Part of a small language model's weights.
Size: 12 layers, width 384, 3 heads of 128, MLP 1536 GELU, vocabulary 4096, 24.4M parameters.
Architecture: LayerNorm before each block, rotary positions, biases, untied embeddings, attention and MLP in parallel.
Training: a variant of Muon for these matrices, 398M tokens, 6069 steps.
MLP neurons of a small language model. Each row is named by its layer, matrix (up: input weights) and neuron, and shows model dimensions 32-287. Each number is 128 + 24 x the weight over its row's rms, rounded and kept within 0 to 255. Numbers have three digits each.
Before each neuron's rows, "fires on" lists the tokens most often at its 100 highest values on Wikipedia text that the model never trained on.

fires on: " ==", " ===", "==", "|---|---|---|", "|---|---|---|---|---|---|", "==History=="
L2.up437:142159110084115112147145125157132154147156116119135165123113137150089106137125108160160169094108144141118146129155141116187162091161115127126095147139123129163115133138123116141120168175092137124149126130160113151136117121133117150147121110139146141121136128118125114118109104149144148137166097107117139139154131106072142135110111097152141093106147088095136106116169111130133111114178154096134091110128098157112090146140118125155154158132160129143107085138093131086108119116056133140115195142125094118147185131125122111138115107094162119132113105152126134072085123115167141149151096128107145099139139152152124128108071097119153142126136152115091156182096110153165112098116141098141090126120140150142117139120140146124100123155122150146136151158094129119127190103164121

fires on: " finished", " million", " announced", "ed", " offic", " released"
L2.up897:080092145141129113128134127124095135180130125116094120129100066112132170139138099069130122133137129119117112159135151153112119155128138128121126117151137120124119123098133173103115116146138090126158151144108093148180094142146094173146084097151115136108098143130107098141139175154133154148110163155132157132168120111101150113152088151063096140118154119094172133119142084085138128131118140143139141136152143111093113129119103073151138124105135161148132125152128131135120152122147138100109171090102155102116158122140102149179099072108134097123104138121085113144137147129118139102103077165111114135163132153133107129165115155137169148143107147153144105168122140166153120152145114124135138116157140129102166131128086119139065114145137137127140076153107132111110145132130112

fires on: "en", "uck", "er", "gan", "r", "n"
L3.up1094:120136101110128145162123165071122130135140078078119162188111111124110098147098162081115120142168176131145123142144106183094161114102159157126072121172132146148180143181120107109135160095085122091124139151159107141113125151132138117161138137117137115166142165154124124100152130150116115122113078164131108168149149129118157160110128124119134134154149148153147124121165090131126066114129101097133081123134110134101110168165151187128047124126107146111118134114112161125121133133148126167138164113095099129135112077131131100144105163127132171106089109113100160158131163109115127110127154127092116118146120138133127114147119106149138135101168120118134119107122117110135119110122104119116109106099122130138135121121086111172152119142132111143132083142150102134103090146129126

fires on: "en", "er", "le", "or", "ie", "ne"
L7.up970:095112095138159109136135123155116116132149144120114102163100150122142091117119158122099129152135159134154123113089095143093130125101141130122149118122167118193155172135109101107136137098120155115150098158108134098148160135148148083129132163098068119142122139126111136169119168110093133146122134091137096134106099129139127137124171115116136112083134163152177131138136127113156107125139114120132130147068125122118079121127110129148162112122139113114115109108158128128101110206145149156113124177114134130145184100091136094132160113128075151109113168098117115123151157156151143139132141103113143123127160144114125122096156093096116131083138098144101130097083102123108098130113179177136142141090119160141130116127079113134151122144110112148130115095143071103137091156134142

fires on: " 200", " 202", " 201", " phot", "ing"
L2.up1419:102115155112115127131126110129125100161153157159124143096172126102093167135092127136095097107120136120155132166063124122129132134114110128110127100135140161133110144082171118094076115107096158142087106082091089133141112136143182145152146134185175141163145111131129169124086150157167160129151090117109126156139113131095093142103117138115117153166117148140115132166089153140128114135181103088140133131161127114136157152132145125174115110124128124138086166128148125124134124142108111135130114137172119130128130122158107158135095123099130126137146170145158117128143091165116078128122155077179137152104125127110145100123132094136166142070143155123111087135122142091094144151099146113148158120115100117163114142167135141146147103132122105141143117078119102106145141148125144

fires on: " Sc", " Sy", " sc", " Mor", " Ser", "ant"
L3.up969:082168112130154089118126144121122095147099120133144118139160121157140119091144145140099123153133163144136173140125126125112112160143116108144139135094124084116094088112112140091174136108171104136107169114137113103107109138130143145137124112131114147116169118141166116158114101098138107143182088168069101156113118151123128129147153113144102105156171157098116125119127167082104135114122157098147145117109145111134115159135174140151122147097163151092134127136110153101097091108109104130156096148085094133130109133150120149133151120174166173106107120137125110152103144163129108144135152099146153124123108122176128103160165076173096138129140143119094099132094091123140133117123101151110139136152164140147116114149120147125190091127123092111144122094147124121107087131085078

fires on: "th", "inc", "H", " 4th", " State"
L2.up66:127160181150130099084166133133090098154148189121159140130121158098148141100124101164114110155169135134115125123121115111140118167163133133137105111144119094115155119104112156129100091128103080175119112094111115128123124166098148085129110125136102131137138169125129133127088138175166097140089140163144091105130139148128122102164163130131139100130116110108134089116137135143118101133143134141122089097162124135168134129132078076161140151140163132130108147130138147133101103159142106108174111109170143149135149131134118112131121130154125095107080159133125098142107115091144106112158103105166125120130144116157104131169118124131085092143077125157143130129076121171113110140131140147083163141132116162165122126160121094154130171119115117143116095122069158102086108124141077

fires on: " 201", " 202", " 199", "8", "7", " (202"
L3.up564:178142104090126110107131160137135144117116117155142141102167094115143138109110094140094071090174120128169139158094114123147168129126161164148141074137104126131109082109112113105092109104114101144130129145115141106149146091146152167146088121147189142156114131128107147145127156156122132114142121121112172099151111088127141165085099134085122127123138148128162110144137141131098130085126082139161104112111163112097156152083143115130154130131147102132161146158113152120054129151115133156119103131120150142146171089126097140155143115176113116168144148154122194136140092091106128139110133095147137114128109128123135104141135141081153162114116125124083141150113141118164147104130132118133130110129132115121123119130155132088081132141105096105113123108157141103171109115074149

fires on: "le", "her", "er", "ing", "s", "ated"
L3.up145:158140137123131109130128129115123122139118138142145152116133072137164102118107158195115147145117125125159109119136132144127132123136133114116145108097124137115170163103131066122139119096140136098100159153133097158118133147116132133137113116101114136118093106139084124128125101176137130163159147066117134154157102128101126079140135076134145179145083146142097129138106084119123133159081152106104126172154090118143103105159107174141123180138159129172108103119086162147139127109149106101170089137156127162154130138118132122121113088079140164143138152138122135123119122144130144154163108113138144137145114148124106101119105095137168134074153100109120129110112150173136137094154135141130088102105115132117073143154179098165147116131122123140154115115113138124155063103159133

fires on: " She", "w", "ru", " women", "he", " com"
L2.up322:163099130117158106169120117128132064145134121115149130174160141104150170137094122134151152124164126135122113158124158073138131097119114133144129127144147135168182122119118193122162114120142148110151132126095134141114113119176133135131144093158171143166131108117113130150147142122075163107114124085112131126126140156111103091135124060128098195133150087121179093119129112142096162125120141100148145153108137107112173130136137160144124130108106138143147140105118130113132115121090141096114085149109140130110110061167080130149147136138141107072146147100073113154126132109141118100120130133125156091100120151141145122148166111121128113118153082124100100121146108124131133121133130102124125106120114117158126136122130132119122101132175163136126108083100128113114104101116143

fires on: " w", "ph", "od", " f", "f", "g"
L7.up823:122120157114128137132190123159137098138127111110085158131137106136144109141109117086114109146117089164165142109147177135123114143146127113124168115183148130130099148147151132142141147089155136126143160147147150122082140132086147105102119128095123145122161119128118167124145146145117147166134119140115123093125123115090112129149122142086150154113130136101175118118138112145095079154149110104186159163125118170123100129171116113143119110123139122131105112147125140119126117098136115111172133146148115183154127104136137060110100135158120161112103112115177099136106135115130150145148120111175137094139153108116110083112118153096109157126130101135103129165083118150097119168095131120139132134141107109079181118124100170112167130096163116134091109146126150175101100156116158

fires on: " m", " p", "f", " f"
L7.up1462:157102149117110125156120161118097145146160092158069136086134139138159149131144148137125146140157130151122121103128125081149123087174161182171147102192159129135107134134114139097090149157132149115143149174145115109134128158114133156123148124144103165123114101115114081123138149128143134106166154162089098111153122092132150128127138106105135127142112127097139135113171145144128133124144123092202111131131103168136127108153129144142131109109155115100152171112107123079152150142063097121164108175112092129131087097098155108103128110082153138119158136145141147153089133125143127136121154134128168145107142127120108102116147175127154133103165103135106142134087132137118123119078134135145133154125114136119146111135111161120136171099141139144121147112141118128156143119158143

fires on: " or", " Or", "ey", " of", "red", "ed"
L3.up1149:153170166099143141127108105126118142133108130150141133111133112098140154140134152129130154136119119151107122137175119107132165150084118082134124146113124144114113130140155110113147121088092139097123109148167171101122136110114097090164114155129156163124108124091116159136157139120151164110127135101134114132141120094158142151126139152132093092105133106154128102125094128146123134143143144153086129150162108125137144111145156085096135147098138123102150100127102129157171120162151125133121128131097150131129120156079105104148120071128098118105142133126127118164119139128140117111142095095133082150099124168103105175108128082132100119139108110110156118179110125142128152111177124138133114108124100147135116144144118165118089090151088100113142189181119085076124051130169096

fires on: "===", "==", "is", ":", "ort", "ct"
L3.up1330:124115090081128147138127134103135119134116115091127134151148164109158141119128132165153074099164134096159174180141147142130095110124153170149144107119089132136147114085145133131162147107105111134134150158128153134123103157159143112113156166125132155122104114124133074124152113097089126139119108156155146098104120076112118154126144153134140072123130113144098080125112161179145083128085104103142124138143084134116144129100118148114114143116115135147111140145125151134116096085110143170143120144136108143148143130126147144133154110138108138137160137124147116095124088146098171074163106116172112147106122169101117120120131137158108192101142094059119110147135138142122156091152148111157127108119085157126151086171136158120104143135132162117145094097115178137151127106152097

fires on: "===", " ===", "s===", "==", "°N", " =="
L2.up1382:113162063155115147147139168154157123121098120131149150111109154148097137081112098156127122114133157107122141135127181099137147120108158140145131117115134141168137099121131104120143159146125175172139093153114132096130162169142104102087107136118147139112144093112108165142137102094099150127121144152128141157139136105098139138132154098116134111147137077109064106131103105105152118136158110148082108153140152187118125139139150111113149178123120102155171135149110116104121092135133104143122136145134085095127161141112078143123157141125147112121125139151123099104154160132158152101140132158130145175092159097155107167131113196115145155112148124128102129155128097120131104126131160107126146090126118100139139106133130129088110156122086173136137116164127144162136138139151121

fires on: "leg", "id", "er", "le", "g", "ft"
L3.up452:139146149073120147121155144113148073114161124134111133174152106137167103104095139180126168156132106118159110159104106123129107101149140075146102124103093107108145115154123119126109133122139106155145105118117113147122141144103157107153141137136138140098148119127104128162089132180097169146132108120142096123129114133102088104171143161147127129080127158133108099166101121152085178106098123115097159095097118142120111121170121089124141192120169161150135139151151137179108082143127154155163107110178134173111109138135134120148104136123112075122106153111109146120125113125107103150128091095112122082120115144143116113157137147152139105122125147139083169121088130110168110180154105147140122128140122125116150114151156172147123093135105159129130110092127126171150088147106100

fires on: "ed", " released", " seen", "red", " elected"
L2.up949:108152174097133103124131109121098129134095134101113158101141128157142142099140194133138111122067095104118142140168152117162171130144117115112113112128156137175135123132123127115142149121070151110129133166143112097155097108073145108129068160076129113137115144109110122095130116118133150168153184145161121122151138121136117151164145174130094083103134151133094142176121131149140118122186097121117073136129141117176099132143134141101159130137138110108133109147145145123140129143121127124119111102154129171136085106118099093132097102118137145157119156114111123107124128151138110094141134164161163149095143141110098136124123138161099169120156152088110117143122134091142106109127097156140130122137120108152133135135116143126131176170133142066102174151161130124142144136099092

fires on: "ed", " made", "s", " sing", "ing"
L2.up617:116158130104111129154168124130148140128102127120132137152137133131074156138093085157153114136144112121153100094116096132100136163155091166126136096132100121091075131103127122159105162133130114134130123127121149142151133123142135131096098130128111152173155131216189120132163104133131132138113118183128155132129134154144144131125120149097114146118150152151192159103124089184057110110112135130081122111103160128115121103129144148147164117163128117118166147115134178123141119075133164113108106141084102132103121074155139137090095128161134085115128083144115145168131196125147102109135143126127142135127146111155144125126143117141129141082127115117173129142125144122153157160123147140134163120109128153094101103130113130123114118105155156122126126143103121155150120156130147

fires on: " of", "ing", "ed", "uty", " former", "L"
L3.up57:131127167131144110140115144118142118139119101124094064154132117096100150157097142101095103135153120130092112106139132132128139121166089132149152130176173144134105134143120149171091166091083092091134151121107150158110151114100089156140149117125131099202168081181133152102156142106118150113126150090121141127114151119101150082167139115152128121162143132118072150139125100105120145158138144117124104112098163145137111175118169154140140096142092118073164124087108170141141120125100143097103123170117126127121089152102138116116074137145141130120154084161135127170156147160106082147137138170147110106145123099124082122091139127145140130097152132095135157082129138131132128115128153131143099127118108178121137094081139133132154146098126160086129094130142113143114149144099126

fires on: "L", "D", "F", "C", "N", "E"
L3.up1021:171106150144107145180142133164127094104131168133091135080142152096097114154111087088081156100092126114152123168117083119078091144131122140124143100147125120121127148107153093095081162088127127124097114141134091157141086162110116136140138116117091146148170122097130095129131110111114164132119165137126159142129119136143086116124144118106189129153098118146146167138145114172101127111083140147131171127144114104120128084118120132168159131089126171091150181080160080137126117117157138146122148154155153132141092193118130169168095125177114103144126127135139150122123141124159109134168149141117132080173151106121108116084143143142122157152088119123143167141113131091122102125132135156125117066111136089096117094139150144138088125062098131103123161116146115109108133084130115

fires on: "==", "===", " ==", "7)", "3)", ")"
L3.up1497:123113113128140159164110150124142102138093103076168118129086150133087140139105136134154114129114101099116139126131141114173152134124119186117131140140102143168086143135150126157162170120069142137160144122115156170107131156138087139161133126109141153104129139134108111125111101141114098106174171146146097127135152105104125108134111082146106136137110116132081081128150142121173115107121147130097103102133106141147170107094110131121157176122101111101156160136121141088106150138084123164122161121122123139145156113092094130112139134101129113110120154129156123132116142155151096063148084123132132151137120122160114123164097164070127133143138131083135126121099094114098155118131152092150102109139137116128132104150149159148129135128102159097104103166127111145135086126091136

fires on: "R", "D", "K", "F", "A", "H"
L2.up1535:126141111157124098137132111152165145093129166156132094106161155116109137145085094146128157139119106127157112132102146148130090174174104120121120131130131156122147150146106119128137125094110115128117114127153116151146078080149120121138094121132089126122121150133140126114142094137127131106158113105131130116123133092118166127172130159177181098129116110171157148097157123100147133099115136147145143161161134127139119164128149143158135081113124132090164208131143135085153116130128124123140104085098111119123136120118102117165098097131110100134167157143094126116099127130134110154139189093173170141145160130121130112131135066162145127144126124157170136078134133138116126136127111135136114136071145160108117161166128119129151156100120142095155136096116110140122110091144121